Part of a small language model's weights.
Architecture: RMSNorm before each block, no biases in attention or MLP, untied embeddings.
Training: a variant of Adam for these matrices, 513M tokens.
MLP neurons of a small language model. Each row is named by its layer, matrix (gate and up: input weights) and neuron, and shows model dimensions 160-319. Each number is 128 + 32 x the weight over its row's rms, rounded and kept within 0 to 255. Numbers have three digits each. A neuron's up and down rows have the sign that makes its largest values positive.
A block is one neuron, or neurons of one layer that tend to fire together. After each block is what it responds to, as a language model described it from the Wikipedia text at the highest values.

L3.gate81:116185120056153175176081162175105133127177119125160109154119128100146111114176172069126126164092116121152092171086112087160182101152172091130103077089129134121131083114095110091127169126143185123152137118079181139122073143147174090132160117076109143122097170188086058080140084148128109154156158108094127192082097082156124151089143104125114091134125128155173099116094158137129101152162155110142147157122140099153098117128140057192095150102143080120151141122115147124134249110152113
L3.up81:113128160163108123137123162233095095147056155057122167156170084147189158093167156127105171122065125137147057136072091101131151097177139154097125065212110117097150103128088131159123129109132160105054067143132169158111131111082144149146070103078090129139092138218111092107120103173173138149123184145135171157099079080116105155141089129113137156093105131147217115121140132107146108078173081197144108109067107118132118079130105145184103163145155126136062146154156129096124144163122086
L3.gate139:111120150152157135107140191109076170171138118095159109123129122131140166057104136109149159142116078079146095083109108143217132158153135156154163131170177190098206124089134113144100108105146131079040132140145175132158151135143111103121097119137086138118149107119126099113086101118148114086144136126154197132105117115086101181118148129127174150087122111092169133172148160090107104184125132174149156135109113130152130084103046147141114129147155154129110139185182112168093173132194087
L3.up139:125132083127160108195072114153125158126157142105114093095156107121147121169113112123122141136119128116130107140129070114135135112159101121129106110088081133105132128160116085105155103148101160147081141181118114131138115066143093079122157172117170130135116149151164130121122150069081119161122224090057161159126083150114136097105181079097140135143141117159186090115127125115035075110153165167144103084108138141184169145099152118126064152101167090174097164114114092184118198111137160
L3.gate155:151105162128148106143131100109148136137114092123097123130169051170125103103129113162100090177163113125151089077091104096063162089196137154143115157154113182116130119126136136103131127139177156098087073186176145169128158125174155115168135088156167162103101149131172134139132102156103190121106124084088117150127116111063155124146183179151137165121120149131118125124190119140161110106145133121131128146164138098092178110114098183159134144215125124176060165136151092126076171120191143
L3.up155:086134124115072102106128122111122152137051185160141137079152113131069101106073174126103122147108157155096152130110135132162207073093154171128201110164112129127139120170100101161126068151098140121116068150119159188102131077128194113130171132192107113151116109147108155142191074155106128131137146154106142113100090101105198163172122168145125128173150102066128131120086084126132086065085127121089158132172095108078142133139141093066103171165172096128083130185181106144094124130087103
L3.gate248:098088122101160087095133142188113148120133206148145080146112088096080119157094192096150142122125082100090109121156071091145182096133159108110162102141139157153108095190102097141153070086090181081149111172195116150092115093116146066099135207152066083129158140122139120117099164120135136146146138105123125105107120182108196108164181127131072161201187107095177125101137113133071131139106158158126132172109150137130173119103148163112026150172130081142084125130145131162112113113122055
L3.up248:075116107111130168058090135150122160133119152135127089160136115112165093107057210132128114183158097164137123076144063094120197117109142104117159070064140150127123122178160117141153109129158119167089105169106121156064138117115148183093153137137122059151150098135110142118111148133147082098125102135111083136072154134089123125176180149098155128160122114073129147080148103165163098164123134130167091138155158066087138110103110184143126186153132118123121112144160110173066161080180081
Year numbers in citations

L5.gate416:144040126100117135156075171101150135127158147154120119135036096108116122114107141185090141163123135109102193108099138161115156118153112112167124152193077163110147140141157148112104093093128136127090148151121144204160109030119069131148143175163213125154162050127113129113159131121079152109091092159141137128114104095046144134172175063197138127126155093113140161133124107222166111147170182142099138167102143075134149121080151167118140167173130087123092170145145128077044130184136105
L5.up416:147059114095126137118120128107085146085089169173122178123087140167132089073108126192064142139120106084101073165104124167147183090114098148149132137133119135167091145121129137146137106146179128079170150145085039194125108126144074141125083142163158091122191122140126175131105171143152110093117155140122154096098078144106122135198164132102128128099166118085155093098096153168152110116090161114167128176160113132132083135141194163138075111121110066168085122110147137146131083119069147
L5.gate707:118078131091132136156071171121142152079130145154107100098069160108184077105092197139108122134099140075084153130095083104144157085102115061147088060090061156115086174175122145104112109161164120117117097104092053200107076126137091162114132152128159101165117119131091082126156104143139048112136159155129148120140094144193125133191126063099160114138180130152140147127093160140159127142153146124125114149118141139141094146086204138171108157104137100125153132160145147174106131079091144
L5.up707:164034106123174140160060169154075140097116141145110114130073141123167093108130132154092144175135090094115160102098106140148134125111162130117118115111030150090090146179105112128061105119216086094108115108101052166128071115133099137089138098113132105110143093181107095104091133155147076130118169141106131135109079105118159114176123077106151108137116124124172153118135135127161137122121118106118098115117121126168105095111210131159116173122170138110087157133186118184110156101082077
Year in full dates

L8.gate371:142109151146110132098124114109136104143143108134082170127145146104156139061155123081138155187098157138115139123136103074121155113156100144111120144166157122176099142169123056182137151106125058157118195089120123125183140098121089164162121120094124140136139144088080185175153061137177170148073168127174109129100168142130175103149127122160086174149113118124126157085139099165136144093147139121145120114138075094113142058147119129073167163113112170141069180163163151163141098155163108
L8.up371:117138101200125137085158071189145083120101111123137077084136166132176136075162142135158143157151127132117114138093118138134218136138144157130049140051147088067127199121104139155059125104148201153149098174158132145142155099134120191152156069152143190112150174070170140128111180125214147104124141116098122177127133117037050136144111080080087132113136144105131057161141168105159082116165163144139107166114154118127121115121090130150165111092112166107143151113146146153103088114123091
L8.gate478:195088143079159104104101142108123076121044138175098108122095138132136133169111121107109120160172161120136141083146098100093172131073145147141132137131099173127102127134138087199095139151196175190177190114147097148178124037109181163161120179103129215168136092114113146163134133163176150178099176128102131131111107133107138083172107075100120132069105130173093088112131093100149134135153176108093098072193101152124147101108134136143132089106067088127098123152091176100149099127115097
L8.up478:091070158095108107134174088128177100112083124150092108137126108101117071089116144069147180128157184151127142149087089124082141150132150167131089160169133133147137148145096096116161110137125188103131076133151125154120117121164134162155145087150148131098149090056116164146148166167170124126118128042085164111119141102118113131158126123126113171103208164153107165105073189146186126124157174128137123130137090117070128074132098137115152141138086102135106148114114158116112066138164114
L8.gate617:101125155142128114139153152188137069132105143110173159116070126105091098153139135066150113146162152079108129116091137210113112164115114144133117079137092075085152107114158157133145066080102113113084091200192161104122127110135167184105085111125107088111150173098151122166115161123121164144097179130015161156181110100133092127093117115136095169171118119162153118155151143127165105127138147152088129190167149152174134073131160099126125105195072125161079170077079116123180141137138126
L8.up617:134155107203099133169130134183094135135072178071131151097135143142133055111150113124147124129156132126152105125094100197094147167095129169050141060127137121142200167157119181135093152113125158142111058116145115132164124086181174195135090137132095084147157160135125113156070131130115147161109184130075135146131107135161144104147121142152134138079124137175123145087103139164179151076102111145158139190141197133164153135143116132140132119183104152181135134095122121146150110127123083
L8.gate619:101146150174144137094111104201147043144135136137138091112172105143163079100141105065105134141078154112124136134076127121116116142191163148078170116087110179163100079085147148122137046129131088127096188161120114150139154144169126049134108109143110129096177146129107151102117066161142104136155108143140131104105128166099096109118075112131099159107157114089127129117127111129098114145158135086107190094158175137124123097141123136115113156132137111128064127125110134115109132190162100
L8.up619:064142115162134098081139059171151080114105136148119090119110129105185168124203106104137156184071142129056141161167145121052137090133177148109070166144129143157133122090129154134068151153170159138141126133166130135140112103115181180053166149127158148134158154110084192117122097074126143109075167078207132197092144138089081140139186091095127170150153102155117129166143170136103119155159092082076127190136115143066129145080113059078191119126091122124091126124103159184160156113150133
L8.gate651:140116155171183115128093135120137109108160174133158106160149168148086149113137172135086154102133113104109104119191122132103156066133140167124106100079097130148105131131081121067111153126129125136145145170179076161166139066110160145157195126148137159174130123164151148092097182124152150135111131158096075117105119148158066102118210115108069130068115107115144077148106174156116103148113121145152104139156201104134147133116087218118161140093101102145145132121146075153090164069136157
L8.up651:137131168152156141151131070170108167135160116135082072098106071092121137142134174157129138153103125149144096082126103150161091173099121179114110094076063110114110165170119127087080153089121148136090155215111141151130162137100179186159195093129133154157168115131134160172130129115099101129099128165238115133092069186158105131155181133091126154169134142078160157171073163164118161138124123143112086101124170125102136107138113105108195146108160118134137157146130124151130159129113159
L8.gate684:187174137165093087162157059144087108083155141133148136138139155107050148149115129105121155087158133151117099100087079098062145131135144156154130089098159085089112170106087120137089097140160109088144143203208150138072148076148080080144152154106127151105148106156141106129099094085158148152134206119122127097101108112206109152045130107089133106167148208117061084145115180058126120147137129164096163165120133109124137134129147102142151131111130127149112150072134096145142142134113105
L8.up684:134107156148138155166186098238131142127101124086104168099113143107065138139109119178126101114182139112168145106137068142114141123128108121128117139075113132130171121129142193077063115122174161126113130193221072115157171122118133101165158137087124149114159089127142172106097148045091133133091110117144132099112052147150094129149117151101139096209117188114103178117179142147136128085116168128125154182068154134138150139140134088140130138132092110132095136124174115132145143126113097
L8.gate688:136104115128096149132083085091108098164085090102087097139169119067127113094088111137127176104149123167119198115166120090172104143181172135108151225119141193100168119125138109118160135127152131113133154058137136118156120067166178158194114103096089193107105123077141223134178143138150146177159166093129098132093094081162150131097134116157094205129078079115161148131094103102184119139130085119166070094144131100135123110135104110152148106179109179141080148155133193050171138107137045
L8.up688:156077151153090076175176091107148170112135112090131120084103145107029141079132169113190178103136121099121127151131127120069164098075140186179179150088103122090122165120146108100110114134145117142146105140171143157161146056166123187144168117120151144093147155079154196154119139088173168108085176089143151170118152187106096125166123132135050166109163048158086084131086128169140138135155188080136152103119112104143149157154167142118106140052083165146111153101048141183126114125123155
L8.gate749:112156145113138115208196056144125093140091118151098079155110188129111121062048158100112143186135142099105156122109181138108081127167126129150102135138127130098160123115081167097177182169097169045111131096157086100148093090160129136135140107134128131122119149057106146097152160133138127131140155111119111107135126113143124162127140182155123167128119066131108060151079197114181063154114113083133039090158136105155147096129150144123106101172101140181090130093162130121152151140150107
L8.up749:088152128123119114124195075126153127106154144118097083119176119149127142101107108128199142194175165136073159135073170110150150132130179155126152152136144053137110128129151153094089131116159156129139124109126106095142154140105077115136131211191089126109131221081157116172131141126123072121058107137099091125133096189066093155136113134152138172114131116169173127157136124185106158120092105119128136108183136093158119089087138147087156146095121136113144128138181153154150063100131160
Object-taking verbs and partitive of

L5.gate411:166143093152121141166136055143174140127127107137093136036051133100093131137100133103113099112092176174080116104208121079116128147150067149104107095155152104104148124052126138126119089124122118124125153164142125030133038180127102086105118164133138162066166154097120072197108072122124138143101184128094102121100146137089104084122125106169108129135145096148072152177097105107177116130198160126103138127144137103186116138128146112154170144149129111176158145147115136097185094126112122
L5.up411:094095126186096091139188091153140119107067180099115125109175105148007120064167109112102135110151197171153118118131119113143141107100145170108129161138117125123138152134091144146093130100118111098057108142189091155163157096121174119172071106134106137142128137102097166134068134113160154167122131153102193103095148118109164134127123157138100119099074098091133122175132086118143201097182144095141143107155145100161170123125096170112194133164111105127057193144127106125113105162120138
L5.gate750:182149125167115124129087075218130073120122182131192181132133070119094133117115120127120122111119148082110140080144055139070142124148134178119124086184147134155119172130119123090141187140164193134091151193171148116136221132116162114152173127116096126177152085166139107093118162118108104139147106111109127127101118064101142105023141117138102136148126138133170118180161139124186139112183127188154097116127134154106157087145172097112082116202133095113164125112125081083129162154131113
L5.up750:116115125144123208199214097117112106126145119085098091073110140188106130116146143066123096201107175091166169144148119149132128192130080092080089161137136101140102094091148150177083129126093096130153108137164150153134134179140122181123105082154117118133161137141143191188160119077094176115099108197131182104104067147123157110117088143092118120154082122147097222119070086164130137153177142109118129101121123172160169146113137156114249125130069128123169154106111121100084169154165161
Verb-ending suffixes

L3.gate703:142178122111114148091164120118127130175151109170080142166123153125151109101136166134111178105128096193115106092083144104154148126145145158141111112153160132111135124114105083111082148129114104132114111161158148172102123103077128197128178096126118071172115104095158091106133110085061160124086090110146138124117135151109152086139141118131077181109100092163207160119126108113119108136144161097140052074195134058079120111120074162125136178145103098118194129101106094118167163180201071
L3.up703:113093164146133134114136043152136118146115147148128102060100096176055192107150158095141105139048152151142178091171134128140178121121134151066082150144126140150141113099172138069104092112100124141108114142137130197102133125078150087132119160103137147155146155103127153130093138147138089147140148190107121136168171132135131085136143144115061117121118141173174114182188072097128092099136047125143128123146069169138115125159151149131113163152161117153062149161171131091128087179121087
L3.gate738:098158152130107099140115116176127125095166156044146160117131080202023114111113110085120097121123114137108132162143098184174167102088141111112095128145121196160145175185142170093196080109102183093073077179150154107085143103082151062129096121137151140137104136203097156089156128054114103161140111113108159109139124099157173128127109156141160101093167106151140089165141096143094110084088095177112212157157139133154189121112131063126136119129169151134114112132105117204147184146102155
L3.up738:119189118142117187166152085091137179148091114090163083131102185091184106136126104152158113158124153118079122124164109141114101086170159120112151160149093073126158110071174098117164179097156132159131130146152114164084135080118194138135110123131114137113173070119140148128110055112125100148132156139080175163070129112145127131127153154109074105204150136115110143123097167099147106121111112106124109151148125119092137160132146055114190131069103136145154133106159139134115186097231094
L3.gate797:131185076150070119139100037125135117141101117107132148096169167137099072135094108110170177132090089148156177168132145108111130186079183145143155127069067133170105218147139101090108147184088119127124092194153154079119122138097167121122127125111044143167138134164105142092153105034167124196089044130127166086110131152161128115096100141079092098128129082114204104167154153122097112102083172120099099142161117106087101120124128138151096138079081127129151139118116113151082115198117103
L3.up797:138146125121141118111090121152101131111094198088121170105149194192137128063099151062090131176119131113137125160133138124145140071079164119143101124119117221105164125192094164208134153155062159058142098109131113110111161087101170073105081138143064142167085188167172114121160141115170190181111139148079159077110157095105169145104099123070102140173172150118177105172123109129099117078113098152139159104088155144141153146158108141090135140100154158182086092138136096180106127141118172
L3.gate813:143165148107101129197090160116106096121171147124173141129165138139128094138102119125140182122161131106179127234120103090198171134132103119084142126088134092158118153190078169084137070107153107086126131120180105150114177143110153103166146169100071165106168156187092149111133119116099097122124130142168126113114151130145167142089125139090090138133173112061124108151103140101159118111185099127145156164128109134088068131129123119134083162095109134075158149135160173153100132113124149
L3.up813:150160175140105119153110142117091122139122185085158168198215105103127097091117092112121145145185062140170125193132073145172145146132164120040180144105138121146110139140075116116146101063142106126097085156107121122118207104092191081145128130095095179136160154171097144084148121103140142177121087133120146056083160095089144131101111167094093140126135113071150145143065165107171106098185104142102118128128123109059108114116148148096114137124144124076144157150137154143119074172152128
Multiword connective completions

L8.gate142:164129090185133146142105133184124151112123109101084097114106107121119136132136102145082136137059187146118174123147123090058150184204150154155112132160126063127155094125168097123144107113100137150094130162146082152126103162064109099139181189152113103186174151110046139065125126109119108137163140119131102153107107143111125054125128100083168144228062148155140129102117088107160128096106144107164130145092127105170134156147111104151113160100092113128140102051115143106142129136141155
L8.up142:146128172168088163152153107163064125110126174059151167160117084121089103086117146116170131121140195152126113126132084139121129153205174180044128102123124098113142131114106080170108136152142150157057091138100139104128179080103158122189140161128105175102155128139091156099124139060156170179100112060082126092103099127110126152104108171103131157131111122147113107145088194098199142141125107128168101176168145091133168114130101181136151138159088179171118183157119119136104101148131140
L8.gate472:126144143105172120099090118154121125125157240089134177088148099085088116103143103090137137144121156140156082050128136160084140182112101165128141150109120149102134118109070112109141056112099090127141143173157067105184195141150119136167149110090127096107130179125160165111136183113132129130080105127069129130076124141131057058136122124148124125126157129109126149153128143152180104130160173133098064082086157114117153180096109108131144113185127083192128175120115083171162098137110106
L8.up472:110116086140133122177176117126165085112146157152046104151119163114082187150168166116072104164104168142128173157107131132172174146124125147118172134173118149125057120098138095178052133129111055180092129121233077177121120109088088123126133113122142177089158143072086119148117162132148125135099132115035118184107099170113096115116145094143155128103051124167104147171144058143147127156117160106168109109153112147159151106095126136162125096133097081120122141146104158116162137096129122
L8.gate511:149105149170122125097203083157111096132175172097153129089144142121034118150187138071128082108128123156114120141122054092129127108072167164153129115104103180138105102123044123169094155145125122121130109131193122148140219117110121161195131179114097163159061159130177188068108169106115169148112082120122092101146140173153100159079149141063134154087226127137080095146101146109146088144108156183112132149141127098147150145103169093104148180108158117163163127085079148168127157131122155
L8.up511:168145188124090117160123180106156125105094097128088102128113153132112162098105145099054147156110168105143125089107134076072125168131127160128100156132116155125093122159120135150186083099133075169065130089185141182160112119134164125129146139169123136130129094142210145094137153187147112154127164173080109128126093145158121182163116114090089143122086138121105118146091110158157176126168137138214116068083070127102145089128113135164112131119125103142106103222154147146117084148097098
L8.gate541:134108119146127102180164142163110149114159160077146157123095131146034111154177163088150098092090150134083126103142123131130157097101096166135121146116073148157181165122088183133135138133120127101089113125201117147147131190108123189148123132107092088213106138139189128122139116125107182141123129110097095148116169159062144104137171092103117112137140140104114095110116149134169101130122166131161113101159116083129179190097154094081094156091111042150171172161120143125142130132109120
L8.up541:100097194177133138187121107129126143144096119075124164153134055114081142095177095133119149113176091144181135111152075101131133142137100108100066181197094146109173156120142160123126118105140142155108086100143156159135140117116110130183093129099104155164124109095135161106143098104158136177125171167087092117138114162116176119093123123093159125143123167084155122096141138160187151098138095105144075116134123087113153115131078091112106099107134073170135165161099161094094063093116111
L8.gate635:168179139151119089116139126167132145098150140106158119093125180131057109141166109090174105074104178133181121115132097142200151141086110160100068178130119168097101116086169120156140115112048121135119108162161065126182138164118127136145122153135136157146127171169204133126134172087131184099114119095081144147071113211129140200121108136111110095146089118127034152153122101095114066148119169168125164128126139107150141132119115102156120172092127086148141099070094095143070153118133072
L8.up635:140125145164110171115156117092106099095135157114062125088111172094135137166178139121155114114125178178167064135126093137184152087188161159135085103141105163150101098120138134163171109114089179147124159161139132170100170129111156160211112152181117156114101212142161127074091133117175166140126096115052145178076140208186134172133163087116124110166127128161096135166124089088119122121166156080125139119168073101129105159136143137096077136091148073129130139070114038138080078093105125
L8.gate727:163167111148120169138130131146138159081150162112153116156128145147075095165085142047123118093102136148111092090150071125099126155148136205087059132099117139082137157152097151102074133120149143177117071179183090128168187121110159208165116105100058117157134145135114122079117164081128182219102087127042149113107072145116116151084136107101076111197120144117099186142116149107176185071126127153113120167098153108115156111100114139119086163127110165173105175156121136158108112180130147
L8.up727:157157143149106179137124131158154149081166107108177108134110151105116135153119124068044137107174156100150115100194111137069149152112085135109090121126104103129129195108126175065085073121163093183120123223236144145166096074108145190127182165103148110143196117102085122110121128084116124144125169145110133150128097133142149136102137106088133094095086190179087157131110136113118205135138161112092157135137158132105152141130166089160097119107125070172162145078142103117118126132114107
L8.gate762:111125171131121152156138181140101162124106150060161174097126168101046123118112139158195114221166153178107112114141105162095099159146161199146094120067154115151104140166074082186146134140115158121097167145129105109104116190138151165180110117174143120138109134201135152089101123084087144108106107136136086158138142079082130185121130105077069097127181134122066127127080130150184118171113158104112116124102157086118121094120182143167186122095145124124154152120093107111109110103111177
L8.up762:114144124078084118140147106206119151112151175177155116130123162132068177168212101128160082092130154173149107101112080161089135133119106152143094081147109145145100084131087122148129138100078147158104087068167125162109119088113190143166111170155103157134091115100123099146160185115134113157135117142108118129049070160138081146143130063157112121134126131162088147179094127105131038070118079140162117162194097150128155113135144125123104129140157145161125121096057150128098152153138161
L8.gate795:183136152103130139107126130157114083097075158116187086106064119129051204153179095111128137095117091125084141100123066119104070154107165178112175105133122102146115132155126143167086111159150130142093138160151137092174192113134204125159164143101067125095107096106155149105173094101144122132161089099101153141133095103097182104122148131135093130121105131116103105168120110111147144111129160145113147194168140147080172124132150071108093169150163148109155112129136103118122166133084109
L8.up795:158085122132069178098181118189148160098113153107122134112098168129160164190123147160146138148113145116110131102174130127119132123083104174112062116139140118142063129173085103165122128081123099148112116086182129125117098114134142197140125106135139062187166138165059041108095139103094111149081152100091095169163116104050165086097153081195153125153076181114071157128134154106184125104101117099124114155157124107144188159117130135103133166085110103084139153099137108096059099145142135
Bare verb after to/modals

L8.gate197:153118105127113086100107188161117102132103127098121087151092129175114117099110129110145157131092130108107114106106092102115133114163124150144091143092052101205110171133080109118178138101156147060116086148081121141179116120084118097138137148157065114071121153127102128074170136138182117195136073115124170117117111099090101130058122091134061116113179133061143127152099106112203109094160156135126118127175112084125151078087104116136108130080165149116178115166124133157122129156165167
L8.up197:124077153193137129100109116107076156130145154145127114152148134149118127150198134197133121145133125063126123043147120179084083149146132136140102098123097104082128154139124180102122137120151142122085086153175103064189122136087179073097191150117100128184098095161131114116026155161158111148084122147115130138096086082077089103111087116125084161105122126135091156149077194135145149108115115129191134164132178132132136215088113122160132044129131055162160164159187149174090176186139114
L8.gate349:088087169088162137139094127136148131108102056117141126178099111140150120132084149124122179110091092119126119221161113107136122098214137105127086163129138135098143123079117114206121122156132191134123093125137082089150153146108109121103131100176159077181166189089099123146146093130185114112118128093177114138112128142117080157203108119106180135106123068036191093083102142151133126088133173134123149105120188114097143198057092130171119098186227179107072103197131203143106115107128146
L8.up349:091077082134109107126122140093080080156081169113105052128178131132107146148182116152111168078118114137100120165157139104135130153126146081151136092129105104138117138127126167221055082195099158118117168154141158038165115093113132138113140140166117144106156171119113140149118142135190184143091156115111178172117127145102114148108112123083121172115112092125126128142136092155137145149162174141119141151099192081152140120204075108123122157151128179137119057127151092085068125115185085
L8.gate512:093120164091151076134177203137176125090161139145073144086141071103143130119163134116131127122138135049131136156115085171116128130142109127066125107122106201116105117136160091145093152165126091141097141133160123102137130050167118135102189092161165124174138130175078084123133090096183130130098194100096083130173115100090113138089191184119151128114167115089146156164090160208147120145149109083165139140117140124110091150061137190145098149132178163121099108150190121129073096089127070
L8.up512:154104111137160145139149141075104120135132158156131113185067138129115132144113118092116158136131111105110152113150132140101146140110076142071154086183062136133123145155132109065119068113151089090151119174187116214169093154132173145139170138154134121202093124124141115130153176132133110158117088111112127116160197106116124070144101137128138148171103170142122136173135135112145094095157172208047065122108111140097128196124121130119105084130089131099153126178148138091140166135126156
L8.gate546:095086118104125086071059183091126116134142120136143109092075144144162118141139152181122173141171139150132108139097120152093125132143119116132083153100125168096092156155165119133140080146182094135160091147119116126132119153121106133154123148126092129124157103157173107139138140170162185148058107126124119159074121128193165131102146116158145127128063128120144155153188143145168166170100102155138138137142128150128125104116111162130173113108118170092144126124192123082074116140155186
L8.up546:038158137188128064202118144095105142079150146147118139038072165176146141188055118104142175141152135048144185122134110152060079139163085066119110153123108148136081160111135129158135064141122142145110128104099188113133092091135106167075123098141126160165155190158098093123140097155106154117075137165074168124149078136119142102149115073106159106137105103074109171101135107131165119148159149154105154095141184105114143113096111178156134113073078116095090140158124131178160149147142136
L8.gate630:124102159149099075153126174119098142085189216084166149142134157143091141121127125121152142130176124124155056061116054191135131120119119135095126054094063088199117162105088113079133086185180113176142147201135129171117133135152161156111126086104102140146136140158131122088137158139103077126113150190066192073128079129152105052078150116174097070126104121131152146145180116139148119130200093144117119100121180152160178128108153147146170157125021102096124174139084043148102172117123125
L8.up630:042058096110135111148129160103152160107084174084179090143128111161167176127137164125140112132141088107123146184099101138138116110135119102149165103081076146134126101117157078123184118134149052145099116163087117186122116104157103143114145172115141156167155167174108164120131117083162181089122190139108121154066138107167083122129108119066170082104102095088167147135118132072156168126133166162075121160152140125114108165103106170168180124125100099114134136148109113189123083119097105
L8.gate661:083115176147158070097127116063077193100106147162127082066148110184191117146083108156167134136139140088097099189127176159100163058137102109111114136109158088089107150132153124168152132166129169156192134138102129092133148126167160185106171138134085126207112100207102091119193164139144199104119134123097138133184122119098163156106145162162165126134101184047138107137167134158102131114130102105147094138098127137108134179103137109127127127195102095060136097145158120149077114133092113
L8.up661:156101216200109110084180166138081197105149106093119153180113098124101126132178124107089147123148077136161096145161097169158199115178141107146148135143159143095147154216091109139109130147188153100129090134095177127182155102117159154114092096147109150089165128181119060118129154147133116190075132155172150117124172102121186171117136078055112087120097209190149173116127132142196170091146057147146162125163166134143094100116126105161139135130141194128122096124129140138142116121170217
L8.gate678:126125112167210162092162171127123129112097119113228091108163090165050112165114092164170121161118154187153106151138107155148128114176110107101130181104128116148100145147120152051163121122175113181131097171072090164119092171146199114168129093047143094160131041185158057096113198125146104179153140153179060139113099152107112124102124149104048148105118160108173144156162072147118105074128084108159084191141100144172147095130130156134157138135143070060133172185151137159102104131131182
L8.up678:178090131161209049133089179106150183129142168153123118122129112070115090127092137161116115126176083128121130151113159193102177125117142156166141104104095137141160195090153111139112130174138168110154118122130008095138096174176096150079138123109105075111147083175086121109129183190145077089135096128087165140173110114101129146169147134134122103067151121141079127133070168094190188138129179214152157162165184143121082111143120116173184142164120081123094111173191142109132168140131145
L8.gate810:099234161069168129115112167123085165151132138088114134151148116143143135150076115157109138121140120158154113165154118141146123116123107130124144101153149108134149126155144152124116132089111143142199046170161167129091169150112185135141171102103057150150098134135115059087102083129091119082146112115116125121127147128143158178133136170127104140144150089179114152146157157154078142106102158136172093127097094132099083170140098132111110132177093153114172095027169138139135143113170215
L8.up810:134073128049195108125067177046092114131170097183154070130140154191153225104047075118079168139149093119158104151117085182133158116095127092179199106181132088153133173079158138135161088144179111103148095123081103127099074119153147159098102090110084144102097079112143069079133124135115115121157114128128105109142146150094118190087131149147121141147137090142109147115183089089125117121115113140080088149122160216102149171135114171132079150136111135060106070125145095172088162162153120
Year in dates

L5.gate4:161111123120137130107137103157107144078156093097131134116101129106065114153084129133108095100120155135146111134116081117150196117069157186132105182135114086119092093074145133094081107110176152093143115158159130111106179093093138133180072098153102151114160161122125150102137106102060167138142144141079122179120144167136145157122140055126133138089141135118095071163086131145193118122082193159141140116134161099134151127081095105108107129135103063103119122100125171167142119126157081
L5.up4:144103099140067127144172120213105091074120154171135116127064105149079132159122114104102117110161197121154155087125065130122155188083148131075162138140065113168099103113125121088124130097133163145019121181152084153125086101070138174120050149122132165137124148146138146126115139128038122135139147160083145136103130137095124131171121112112168147131151171150103090119159140133146112103138212148136156168100129135138145147058130150124181138144112082160098193124111161149145137135116135
L5.gate567:149127131140078137142148136192157164094152167118111134119126138136054108153123162167173101114120167084129140135143108158140112161101176147136124099101100118139111096127155168117091099119129194069134127203203107119145119117122105112128138173129082138254142161115141133119118123074133145158126172099099129151151135136054175119136143111123177141160137092152087118130110125128157139134150180141105121135097110111163158177076148102134108118076131093147163152115134171204111103142123146
L5.up567:138155102123148134123157175200136150116121163110140173185184117123069128141149116108135127081174119140170097129154134133056148225139172155092073107134154118132092188130073104135085161117159151130098114175136097167182137089059105130108128149142063180140215127151119144134162106089131110145172130080083088103100127119081113108144147100123114154149149065120179182100119160101228189097163129133130160137135118160099174125121157112125171103114125113106182172148108188200101098187145107
Bare verb stems